Weights of a small transformer language model: 14 layers.
MLP neurons of a small language model. Each row is named by its layer, matrix (down: output weights) and neuron, and shows model dimensions 186-281. Each number is 200 + 30 x the weight over its row's rms, rounded and kept within 0 to 999.
A block is one neuron, or neurons of one layer that tend to fire together. After each block is what it responds to, as a language model described it from the Wikipedia text at the highest values.

L5.down507,212,186,181,225,198,183,217,202,223,246,206,194,228,201,182,243,214,174,169,157,215,214,173,184,219,224,153,179,201,226,181,224,255,201,155,159,168,211,180,186,194,238,183,206,214,216,197,178,218,182,166,232,200,209,202,175,252,237,172,173,255,224,227,173,221,227,178,222,120,215,173,197,252,176,191,215,224,171,192,198,221,284,216,227,161,169,211,176,152,194,181,225,196,215,181,263
L5.down526,220,227,204,194,164,172,186,149,202,236,132,184,189,234,132,140,221,226,199,244,197,209,181,197,144,159,206,238,263,157,181,193,214,161,147,181,127,220,166,247,174,219,205,164,155,218,228,199,202,231,220,183,173,217,158,158,214,218,211,221,204,173,176,268,231,215,209,216,250,198,244,157,174,197,174,202,167,183,212,185,223,248,186,242,161,208,237,170,235,236,226,145,241,209,212,184
L5.down535,192,204,239,198,192,139,237,197,199,219,257,179,193,212,170,242,188,162,156,225,212,231,154,229,224,157,192,183,187,153,232,140,234,165,232,189,210,201,200,164,218,185,187,186,260,212,196,175,208,241,194,185,200,188,204,249,196,145,224,145,232,185,168,190,211,179,222,185,143,201,186,159,231,238,216,205,146,169,195,234,179,196,168,230,174,260,157,218,188,209,238,210,153,199,199,275
L5.down1395,165,204,203,231,149,195,212,218,204,264,192,178,205,235,173,197,184,206,208,193,221,181,224,191,203,191,153,183,200,210,194,239,267,218,159,183,194,214,198,241,187,161,178,171,240,182,204,186,223,227,224,244,171,225,188,224,194,204,171,175,186,219,204,208,176,198,156,189,179,172,228,150,255,170,212,187,208,230,203,159,230,202,198,248,189,158,209,184,214,240,174,169,171,207,180,200
Date era endings

L8.down482,202,202,262,209,243,147,200,220,186,251,166,158,206,170,227,280,231,160,182,191,180,215,184,196,189,217,171,209,153,241,163,234,213,205,214,253,232,175,202,160,218,210,241,223,183,199,161,204,217,208,247,182,228,157,226,191,145,225,233,211,201,217,175,186,176,212,195,246,213,194,193,163,222,215,261,253,246,191,144,184,180,218,152,204,212,201,215,202,202,201,212,233,233,236,228,262
L8.down1242,251,161,225,216,200,232,251,209,207,236,260,128,226,169,267,203,277,228,215,181,228,167,196,184,145,208,186,241,235,183,200,198,192,208,208,173,170,202,188,219,167,233,200,153,204,217,178,242,157,238,272,218,216,203,174,162,201,205,175,220,261,196,222,200,199,186,233,189,136,159,248,211,241,262,230,206,159,157,198,230,190,203,207,179,276,167,198,179,245,231,146,170,196,235,244,199
Ordinal century and date tokens

L5.down155,168,177,182,195,201,214,221,192,188,199,216,220,234,215,229,256,127,185,195,213,217,186,208,176,243,230,191,202,201,189,205,178,193,167,147,141,169,228,214,188,208,183,168,241,192,152,158,207,218,180,164,173,195,212,235,186,205,175,153,175,171,233,222,231,235,222,154,271,192,213,202,222,214,195,197,256,226,188,231,169,178,131,194,189,201,142,211,203,212,163,271,209,201,257,163,160
L5.down1597,252,236,155,222,221,204,139,205,205,194,219,186,154,251,165,173,182,142,196,220,210,165,202,208,202,226,182,232,182,158,230,184,148,195,205,217,197,218,235,218,207,219,165,186,162,250,261,178,204,194,238,203,180,210,207,217,212,198,220,214,211,184,229,123,222,211,208,229,233,179,156,187,188,157,187,209,203,220,166,195,177,221,234,241,214,184,241,297,200,213,217,207,172,165,196,144
L5.down1681,239,164,205,234,205,179,203,232,223,214,190,180,212,177,148,175,203,210,228,206,177,210,177,190,170,181,200,196,221,157,230,201,211,165,136,171,264,189,185,189,218,161,153,212,164,199,168,219,165,185,234,192,211,186,235,183,183,200,207,208,246,236,235,178,195,200,241,195,159,236,167,189,240,152,201,151,241,176,242,208,113,224,218,205,232,151,216,188,198,173,211,194,173,220,191,205
L5.down1857,210,175,155,176,176,222,217,183,216,205,193,180,209,198,167,227,261,226,154,204,230,217,177,170,174,215,202,203,182,195,197,161,182,160,189,196,211,207,218,187,225,124,207,195,153,168,189,144,151,205,155,182,213,179,237,263,152,239,173,201,205,214,227,193,229,216,166,156,221,161,212,163,215,197,206,200,255,188,181,199,180,200,187,188,214,215,246,190,170,168,157,213,184,176,227,185
Word-start after determiners

L4.down141,176,250,182,172,223,229,237,243,166,244,206,239,186,199,188,199,167,201,160,235,212,222,214,195,189,144,142,218,227,173,153,181,217,194,191,150,188,214,182,179,196,154,258,257,259,239,158,183,166,177,234,191,168,202,200,222,245,207,200,266,199,211,193,226,144,187,152,192,190,176,300,150,174,202,229,226,217,224,175,232,206,194,228,206,174,227,176,209,236,161,251,199,244,209,192,225
L4.down407,268,266,147,211,212,156,212,159,192,201,199,204,184,159,172,201,229,220,218,221,144,207,178,185,192,214,239,202,195,274,290,205,212,196,229,188,183,170,151,210,196,185,246,221,203,199,230,189,214,198,194,191,233,212,242,222,189,149,215,248,178,241,213,207,230,225,226,230,225,194,228,235,203,191,146,199,222,209,218,161,194,210,161,142,213,175,239,144,216,173,207,174,219,148,230,185
L4.down493,199,238,200,174,199,170,186,178,167,212,178,212,174,199,226,211,200,183,187,177,212,234,165,216,196,219,161,220,216,162,208,205,188,228,177,184,160,185,154,196,201,232,189,222,184,225,124,197,208,272,231,197,216,168,208,209,184,164,203,196,219,201,222,226,176,183,193,171,123,190,249,190,202,155,195,208,237,195,248,226,228,227,168,178,213,198,246,224,194,192,227,169,164,192,196,187
L4.down494,202,134,164,159,241,184,233,179,224,198,201,170,215,205,224,175,198,180,172,222,203,208,236,117,158,204,199,193,226,144,209,183,198,160,202,171,208,191,194,200,176,192,155,156,240,213,181,184,202,247,173,197,245,211,224,221,175,231,254,236,162,202,163,257,214,227,163,253,182,171,197,193,145,205,203,215,202,198,229,159,144,117,197,211,165,227,197,207,156,203,253,206,180,203,260,195
L4.down701,167,241,217,197,194,245,228,205,212,192,211,175,248,161,194,204,160,211,162,175,218,131,177,212,182,182,157,132,185,186,195,189,203,133,159,190,201,144,220,205,213,223,188,200,178,257,171,153,202,176,256,254,184,200,248,189,172,218,203,225,134,185,190,234,201,154,160,202,197,195,211,187,238,192,231,232,163,187,218,221,219,176,211,170,228,210,216,197,223,187,220,227,119,228,197,187
L4.down1287,252,203,194,209,238,165,206,192,198,215,234,208,227,203,225,169,206,169,205,168,171,234,168,171,227,168,175,177,155,194,182,184,231,190,226,166,207,186,179,218,258,143,225,220,224,246,219,209,166,226,226,167,216,186,259,167,205,210,247,165,197,205,192,181,177,231,197,206,261,226,183,134,179,197,218,223,161,189,174,194,220,181,229,186,135,192,245,217,150,191,224,201,248,165,212,204
L4.down1355,164,215,173,187,200,249,158,219,206,252,208,199,211,214,197,181,188,163,189,182,243,187,217,168,173,230,192,242,187,196,242,233,213,105,195,178,200,165,201,194,215,247,227,205,215,232,216,201,196,174,172,240,140,154,231,199,178,215,208,237,169,205,207,240,163,217,156,206,141,168,166,206,232,134,234,217,179,154,185,235,208,190,228,199,245,258,189,151,164,178,160,204,177,216,210,236
L4.down1828,215,212,179,224,211,140,198,186,177,222,219,193,197,155,152,258,250,179,177,228,176,202,242,141,209,163,228,167,219,246,207,129,177,174,118,207,173,201,221,147,193,217,186,229,185,190,228,155,223,164,213,209,197,150,136,255,205,169,147,226,180,209,199,191,179,213,204,188,155,194,237,176,197,170,214,258,180,166,253,177,234,186,215,140,211,192,220,151,191,181,214,205,165,202,256,208
Name-prefix particles

L4.down101,210,165,182,199,187,229,160,202,180,167,230,202,213,218,170,169,166,185,243,208,209,150,215,205,149,219,215,195,148,165,194,223,212,182,179,152,234,218,146,213,220,173,212,157,213,211,176,245,183,261,181,158,197,219,150,184,227,211,188,223,246,228,258,262,160,177,175,209,173,242,203,214,256,219,193,176,116,228,228,218,151,233,183,168,213,143,244,251,193,173,181,135,184,200,229,192
L4.down125,211,211,250,172,211,157,234,184,151,184,171,240,208,216,213,181,183,204,209,164,181,256,150,199,196,229,185,201,214,213,185,218,218,194,215,143,217,157,210,158,216,250,201,162,187,212,179,230,216,254,201,156,162,207,198,208,201,201,180,197,197,233,212,219,215,205,190,234,227,174,165,211,236,200,240,184,196,168,226,205,185,197,220,183,175,135,204,232,145,198,267,164,233,164,184,242
L4.down401,204,201,186,156,208,191,228,201,223,227,242,242,202,213,201,230,193,152,234,166,186,162,213,177,237,165,218,240,118,151,153,198,148,205,197,145,189,281,192,239,224,181,196,187,221,145,160,237,237,177,210,167,203,191,208,226,210,224,151,212,178,215,214,198,170,184,208,177,141,203,167,169,235,287,210,225,181,200,240,198,163,211,228,218,160,163,165,193,189,186,194,173,231,189,191,164
L4.down557,209,213,229,203,190,210,185,219,245,240,228,228,172,156,184,206,143,231,163,213,229,213,165,185,195,181,171,219,207,239,228,177,217,108,212,270,191,152,205,155,218,195,236,250,203,215,156,212,245,221,233,170,207,253,198,243,219,236,164,201,216,170,199,217,150,179,220,167,227,178,170,251,189,192,188,153,192,207,224,213,205,254,207,182,199,144,190,209,232,249,170,190,186,252,242,244
L4.down694,258,252,226,167,162,148,218,218,181,213,226,198,226,197,184,216,249,177,227,240,193,194,181,201,143,199,214,210,235,237,200,250,181,213,229,161,151,234,216,154,197,189,182,201,175,194,252,235,194,189,210,221,249,220,178,225,196,269,209,183,151,192,231,207,189,202,147,206,203,233,226,227,131,232,233,183,214,162,249,247,178,185,198,186,198,202,206,224,183,202,206,185,214,240,209,230
L4.down1046,178,188,113,211,182,246,203,231,207,185,165,171,188,175,228,189,220,179,236,181,199,178,191,196,156,176,175,222,149,213,218,149,188,149,192,209,199,160,156,208,156,172,241,222,239,182,208,278,255,218,212,174,260,158,132,211,170,217,211,165,202,215,222,263,143,224,214,256,217,202,192,213,211,172,245,246,160,221,200,152,164,157,187,188,181,167,184,195,196,284,212,190,240,231,201,197
L4.down1426,243,191,251,165,217,184,179,231,207,247,232,197,227,210,153,183,135,240,181,205,129,199,167,227,209,128,163,237,176,224,141,208,220,157,216,238,231,249,195,228,231,198,205,168,175,236,203,146,172,182,261,147,189,160,154,139,190,217,115,160,187,217,158,204,173,218,224,218,203,214,232,219,238,186,211,175,190,191,246,234,195,246,215,199,231,199,236,139,203,228,258,190,181,248,150,244
L4.down1871,191,232,144,176,250,195,183,253,220,203,236,192,184,219,169,149,217,194,179,177,178,241,219,197,236,163,169,179,168,222,226,186,198,198,168,152,210,139,201,237,166,257,195,164,193,181,246,243,228,168,151,203,178,184,210,210,209,203,159,221,180,218,240,222,162,219,221,219,196,166,240,200,248,215,238,204,146,134,237,231,189,177,209,186,196,206,247,198,188,185,157,205,243,226,230,230
Spatial and positional modifiers